config = dict(
    n_layer=11,
    d_model=256,
    n_head=2,
    n_kv_head=1,
    head_dim=128,
    d_mlp=1536,
    vocab_size=2048,
    activation='squared_relu',
    norm='rmsnorm',
    norm_place='pre',
    norm_eps=1e-06,
    positions='rope',
    rope_base=10000.0,
    rope_fraction=1.0,
    qk_norm=True,
    attn_scale=0.0884,
    bias='none',
    tie_embeddings=False,
    parallel_block=False,
    init='trunc',
    init_std_qkv=0.0314,
    init_std_o=0.0314,
    init_std_up=0.0314,
    init_std_down=0.0128,
    optimizer='muon',
    lr=0.0148,
    lr_mult_qkv=0.5,
    lr_mult_o=2.0,
    beta1=0.93,
    lr_head=0.00579,
    warmup_steps=31,
    schedule='wsd',
    decay_fraction=0.405,
    decay_shape='linear',
    final_lr_fraction=0.0,
    batch_tokens=65536,
    seq_len=256,
    doc_mask=True,
    train_tokens=487400000,
    steps=7438,
    dataset='wikipedia_en',
)
MLP neurons of a small language model. Each row is named by its layer, matrix (up: input weights) and neuron, and shows model dimensions 16-207. Each number is 128 + 24 x the weight over its row's rms, rounded and kept within 0 to 255. Numbers have three digits each.
Before each neuron's rows, "fires on" lists the tokens most often at its 100 highest values on Wikipedia text that the model never trained on; "fires in" lists the words (lower case) most often at its 100 highest values on Wikipedia text that the model never trained on. A number after a token or word is its count.

fires on: "'s" 82, "s" 6
fires in: "s" 88
L4.up76:133135096138162160145131132157137129106103128079162089119188134118156115127143115117108131122096105097139114180121144178148137143138123130139171147128106134148130134115134153131143112126137117151151115132157117150137105122150129126125195117121132097122109144099141162155144068127150111102126152144116099169124099084103099098158107181110133123104149134139129119090088167154125153151133111127115109171126110168105095112092112104089115117132130134127140130146131124094131170143139123126192140124150168118167154113114144143134152119122127143154095084152134109135107132141144119103

fires on: " a" 51, "anc" 9, "ience" 4, "ised" 4, "ient" 4
fires in: "a" 49, "science" 4, "scientific" 4
L5.up638:143124115147113077152158093118107121158108136119136116136160125110130160171127125146082111122112104171119157123099131116102105137146157124153125128138137114116134148147104116133130143164129147113158119085154104111117156129149124146136177136107123129116146103127140177160148095175154130119130102168126093148140179123123166130141125144144135154097184150104104166091137141124116088131126117105142141095090147096147100087114115162110106122155136199127134133153073152174112167081115099119082103140147131128137139146177157129134100113140096132162130145071102123144168112094134108151

fires on: " are" 49, " were" 44
fires in: "were" 44, "are" 41, "areas" 7
L3.up755:146148095128123125117168132100112096137108144119158104122136093087134142156096103127107111138144142106071093113118074137101130135168162158144140099124133117082111128157145177141150140112153081126075149107126100177152153095158116129142160142134120059138146137148140114138107123139160129072103151139122163121102116105166125120128160097114104114115114119136126103151097111127212132128116120106116172111170141119136126121107136161114087141122142125072091107168153126110124137150144106091175153145144104132167113128145142108123093137147133117108140134146109133136088129164126130104

fires on: " as" 29, " As" 18, " is" 18, " was" 13
fires in: "as" 45, "is" 18, "was" 13
L5.up834:120143094146136119139152069139138131145160130112150130135077120089111137151067096112069130139117138096139115119100147139127082097088140132142118127147155154148099163171141180137117109133092146139105116115169142119165122136130163136143131108119121114157140136094144087140078077123157135173136157132123116084102114095089148111141127122097135151111104116150144156109114131148081125154132157116108149142136114102122112126102121181148100115155111121136138125103156143150143110133106104112130122128101099162166103126146145093123123132150111156161072098112115072149104112130119117111

fires on: " in" 25, " from" 24, " of" 19, " there" 12, "at" 8, " at" 5
fires in: "from" 24, "in" 22, "of" 19, "there" 12, "at" 5
L3.up964:152128151168167106150144087145109165100155121144131149098115101109135096141133106122103110168129106100174138108128153133134079102132154090145164112116106101119182124117151110111113148130163117101158116090092120139120109124129151092132128136142152134134125125140118106083119152123107162099127150110123122144162122135145161134171089078157127132114105113162153123173113144130098128086136119122119159122179083146105158093102105171131116133116091118146102116124112115142088154139126125139146118154124157141084079123155107085144152160102156093107138120088145164180137146132091128130

fires on: "'s" 62, " his" 15, " His" 13, "s" 4
fires in: "s" 66, "his" 30
L7.up1080:126137135117087157149108089144174131120173115081146083169111087170111101152137132092114119111064141088170151080161060130142115182113091127156150102120144129117133101107084177150120165096088141118157095137141144131161123138132149121153115152145160083117122143091150146109143150126107158134130115144116114161133138084134120131117126120102118138060110129133118118143092165185087121157112116097138138127119110135136112132155151143129123054120136127147123102143138117151104124133127126115141115133082149115130152128115108125123125106084079099179127132124111156086105107111146101116

fires on: " American" 32, "ah" 19, " Indian" 9, " Is" 7, "oy" 6, "ic" 5
fires in: "american" 33, "indian" 9, "omaha" 5, "chicago" 4
L3.up463:115143136138124152101138186132123106120138139119137108141155169170101106164125108138162145126109149161124156116097143149153140141117172125053093142173130190141115142149146122078124105103113148151134107100133155120100120147074155136134131120152099119130132126142150082153102091119135092154116108142140159138064180124124102146133140112131103162149114110145128052164127114176111112099144146163110131105107132113161116105118089161097116124088139121123153130135135141133152175124108163128150164137107099110135127174107095127088128153113164104120150153125094112135145109090107129168

fires on: " a" 76, " att" 7, " t" 4, " con" 4
fires in: "a" 51, "award" 10
L7.up1006:130097128138105124097125130110101147127081108133114118118126105163159141154162169118160155094155128160128130148130153107105134138112149093126121121158167107152139122152102120126201182125129076110160095122114161101099150144147122139163132127122108085130156098116101157095144157137134127130172136132134127099129136127139124138125091143099098161145076128116146121146184135157089105086099131126096129120112122145106113106152081103158084122134106105121186101121094140150151189135137134135129070145132142145120148112092164153090111122130113092135087161120101122146138143103153132127

fires on: " by" 25, " was" 25, "ill" 11, " were" 8, " sign" 6, "ing" 5
fires in: "by" 28, "was" 25, "still" 11, "were" 8, "working" 5, "signed" 4
L5.up58:086120126099110127111130110138092122126080156110128137137122100129126110128103173137140123113161145115156126125108143135116116114115121120126122137150125125148142124086126113114119108132136111159130116118123143145138126144146122117118164127095091168105168131096132147105165064124095131161134174129117156131172090155143135061106164137155113120127092085159139129121077121118121131096135122131131129116093126137104153114151102157107158175134130070155147144130093107082118154087117129111148102075164128161165091133121158088145180194085127149137112118110117164108174118169107105138

fires on: " to" 47, " was" 17, " were" 12, " v" 9, " by" 4
fires in: "to" 43, "was" 17, "were" 12, "by" 4
L5.up287:134138145152123132116112164150078118118108153107152153156123140128162141158128113179140140112098177120104124109072174112169197137137131110086110123081133193194100153121120149120161125154124122133105128117118167129104148137123142176122110132117108167147178109095105127151119115156141161138163115142123087114147167111156145093117154170139130144106091179144133129102129142112124164113102134116099122140105140119123147138145145126088162180101176162144119116138151132097136124112119113140134145136120124135146114137108099156152164134141109141156109131149085101132121112119121109112

fires on: " he" 40, " his" 27, " him" 13, " He" 6, " qu" 4
fires in: "he" 32, "his" 27, "him" 10
L7.up301:155135133120116163140117150091146131151087166126150074162120127134087142081171108124152173123077128111134135148121101128089110120127096132112163140118148128080100090129112136106160154094084143135140106117098152082124122158161162124099131135114133108106133142139126103144148169111122132130104149108120124131093117145163114143137134151141112106143151140117148093139113141105123145200117084124125143109121089122104140201143148127112111103124140075119106166143153077101128168132139141119127124161122161109114139118128161125152116122129131126106160150124109158124129114122174151118

fires on: " to" 72, " by" 28
fires in: "to" 69, "by" 28
L4.up91:094167193132101115105131102118121114109185108130116111099124111128117101164082138138112110107085134125117130074100155128155143125148122170142110153138149134179138132133102147095088130100163137105137142157113170147102108146142109154094125117152100137133157117123120130103124132127130143120123121122141118130118109097141134136122120129127159127118131122132097143149116113174109169144152145157130143158096159136121119136092158141045117139091169073145154129171118122164071147097145155131160184138151137153147076122108151116138130173140131111094152159122126129112152139106119094116

fires on: " for" 39, " of" 33, " to" 8, "my" 4
fires in: "for" 39, "of" 33, "to" 8, "army" 4
L4.up1006:143161155094111103111096125116121100161118134156136146116182148121108168133153153092102172153161166098144125091128118135095132134120155090107074089076112131125127127141131093117136132133122151166104106131123127112081117130169147092120115138117114132103150121127113126130126103097119136103104094106161105151155130163137073111162105158127118108123102171130088149135142136134144130138138136132101103154110119124184155115148167142126156087140101121137112163128108066116132087130131137151118141141172112117144145102137125138142097131143152110128158128136108100083097150060091144183

fires on: " to" 90, "o" 8
fires in: "to" 71, "total" 9
L4.up1196:142133138148125168096132139175125113105122112112120135123141123058113127090155147122135103117121108100119137111146139119135139113141155125113113189093113138180115147131072103131137112145092130121129112106129179102138101107110117149088139115121136167107110126135153134150107170112120094144110123063174115119141107088135142130094163145147143108131127136116054156111136137146133156119096099159154156138128117146173154138067130130072143178107132121128113130154134081100113095155146122145175136124168122146129097136076088142147109133137120136152150124108114130086129109131156110124

fires on: " are" 48, "ast" 16, "am" 7, "m" 7, "ap" 6, " were" 5
fires in: "are" 44, "coast" 7, "were" 5, "mm" 5, "mammalia" 4
L4.up717:143148137152133191081134116124116150114080139119152160135136119113144124135169120136084123128154185156079130135146116140187134114133165108122131105140154130073136127134116112133121113079187135128079152094125112122134137075159167103106131156120129157122096144103140156134124128148096137120121130161138140143174159119158138123121144124105164084119160100126112144113161126136148113157127112137128156128152146147132133111132137149128129160096164102129126123101142124154076127139174080079141117124131126141147129114113134095125130155154134150103134112195081117188137155142134083139

fires on: " of" 19, " a" 14, " the" 12, "ut" 9, "ic" 5, " for" 5
fires in: "of" 19, "the" 12, "a" 8, "for" 5, "revolutionary" 4, "itself" 4
L7.up326:082140136122124176150131123123125117130092115119139180093155130127124105116143121136120097078124096101162110117139093099100118129119156089084092077114125138081106130143133102141094132066105140097125153146108157100111110123151141092134128153139084126114146139158149159115080150096125135129178090101098089103132117148128092168146117126122092076150137142141066112137133097178107097171123137092099129124100120140102147142117143152157138119111124163123147132116110114120111130075110123136150160163104125160135126110131159095092110122122119138160099125120125139108111158103113138119

fires on: " at" 28, " in" 21, " a" 8, "ended" 6
fires in: "at" 28, "in" 20, "a" 7, "attended" 6, "to" 4, "as" 4
L5.up25:140117126160127099151151128171097139130172123139169103137157134116102124136129114095111121152159147118158102131126104114096119116122109135101143133167143176100142128132145078117141074135182101112138172099109108142141118092132131125159110128141146127162150142135175178134111114125147091147128166138109113097155106122130146073099133145112102101111129123123119120170120129121136089137125164153149164145120131086135186128108102100132104086122106119164123106168120121098125128167143104143117094116094102094090145123129141113142095149153140121154144151109126142121139160139103118147

fires on: " as" 52, " As" 28, " des" 11, "s" 8
fires in: "as" 69, "despite" 5, "askins" 4, "asian" 4
L3.up1094:128153144121148114134125154124155136107179121146133099137103108130125163091157102145127112113109131080128154128105117108133149102150143087112143180099168136194089134084128119128155121134143138139103136104113109181086114114130104121092133161136123130172136108125109132137056122115133077149121158112115100100126130101131157171101107099148103128129160148163117145118149165153097102102120137155159138145109115118112119096134129164121146101131141116149153121182154123135099130147105098146109080097111103110124110136132150113113092162129152146181105093150124127090127076120126130109

fires on: " film" 26, " with" 15, " art" 14, " Film" 10, " Ar" 8, " Art" 6
fires in: "film" 24, "with" 15, "art" 7, "films" 7, "received" 5, "army" 5
L5.up408:098165145132118112142098122110139165101108104104132165132172126128118121131130096103120087112127132113154132097145126120134091126135112124124136152110137132148090130117142131106147161175124142120149185129115130080093089114168112106148148104159156139118137114125113152156107126143123139120122113152151101124124155150124116114123116138099107094111095128137151112083127093114135129066135133110118145128100126152121144110083117133105110128135136149120110135132093123146109129124110128100140116133155072123162164107113090081144087101079153069120122154150162187117094107107187116151

fires on: " the" 43, "'s" 15, " named" 11, "ted" 10, " made" 6, "ed" 6
fires in: "the" 43, "s" 16, "named" 11, "appointed" 10, "made" 6
L4.up451:101115169128128132147111137169106122101111111119096134128124124136129161132187137144131077135108117139131136147152096171132153126151157127166106129152183099055124125120098177121152122107122155104149134138119103148124078143160096154130083122106118129158099117186160109138091102145139087138147121174156123127135139159107139144114055141162095139102142184136125114124145137136118147102174122109133113151155136146081155135152136147112148106110162123146133145162088114140159093148141148096112111131132133158137144115128121135111136162124135118151158175090131123143163169083132083124

fires on: " are" 37, " were" 29, " is" 8, "re" 5, " was" 5, "ren" 5
fires in: "are" 30, "were" 29, "is" 8, "areas" 7, "was" 5
L7.up405:159124137135121148111118066162126089114120133138113130095152179150112127141149121164101141119129143121178162070104133070127144115147083090098154136079115148099144138113096141155114126147123138143155143124115129152103134116104145108137108131118084114108144113138116134144135118138127129122143153142141146191124147106145166113113134134119137135102075100157146128154151128118075121086145101131118167119104162118118147102123123145126098185131148100117112132165139142146141120099143093138100121171181119129176124130098132127153102179148099190171099100108129118164110142093116090125

fires on: " the" 33, "'s" 17, "ing" 12, " of" 11, "s" 4, "uch" 4
fires in: "the" 35, "s" 17, "of" 11
L4.up964:147101093124135148144127138138158141051150168091123130107113107155146107149150134144131149130113158140123140133104182125138113141129144115148161107107110112104168098125130165121145153082132159094172149108125160108130113119159158113098101150107135121145108139149139167140091089151118133097099141107153139130122168164103141108135121125098153123100126182160128095170119127159103165125160094097123099139129148142120150077084156120145143119119171134100134153144097116161140141180133112125091087126114180094122100129132070142126137137160112122137159127142102137166143132112167109122

fires on: " of" 32, "on" 14, " in" 11, "ite" 10, "out" 10, " for" 4
fires in: "of" 32, "upon" 14, "in" 10, "despite" 10, "without" 10, "for" 4
L4.up494:131125179156132142156170138104133102138124079141135142137125132129168135171126154146113168140105116160137128118147154181108121119101117144126123124102135128117145108126159151165128112132153149111121114175095156115135106111136152095125112134126098123109145111154126104122136147130152149111089158116108155122079134163131101109107119145103119154116140113127117119107116143147183107103120150117130184125135150169114166126125136147118121137146145132165082111134110118129086123124138153162157090116152128140104138120088145123075177130118143127148084095079131112136131154110124150156

fires on: " his" 43, " her" 7, " After" 7, " a" 6
fires in: "his" 49, "after" 12, "her" 7, "a" 6, "s" 5, "two" 4
L5.up1119:134132096164127171143121099173105144104146101122138091161146142135106128112165090109180128118121147118111144149103074144127148143135137118117099118120139122131104102093148135167133144131132137091126136133119121128114107156156130137129155153083176095146158189133157137066125132069143156138137127123159114106125116117135129159165122116138139098043129144152176104141120127105155126093105150131132100103126118079110126165162154151164162074135127106146145102121166108127117165082155128130118072167099082123143153137092132105106111175137122134124125092087137124121144136126150123107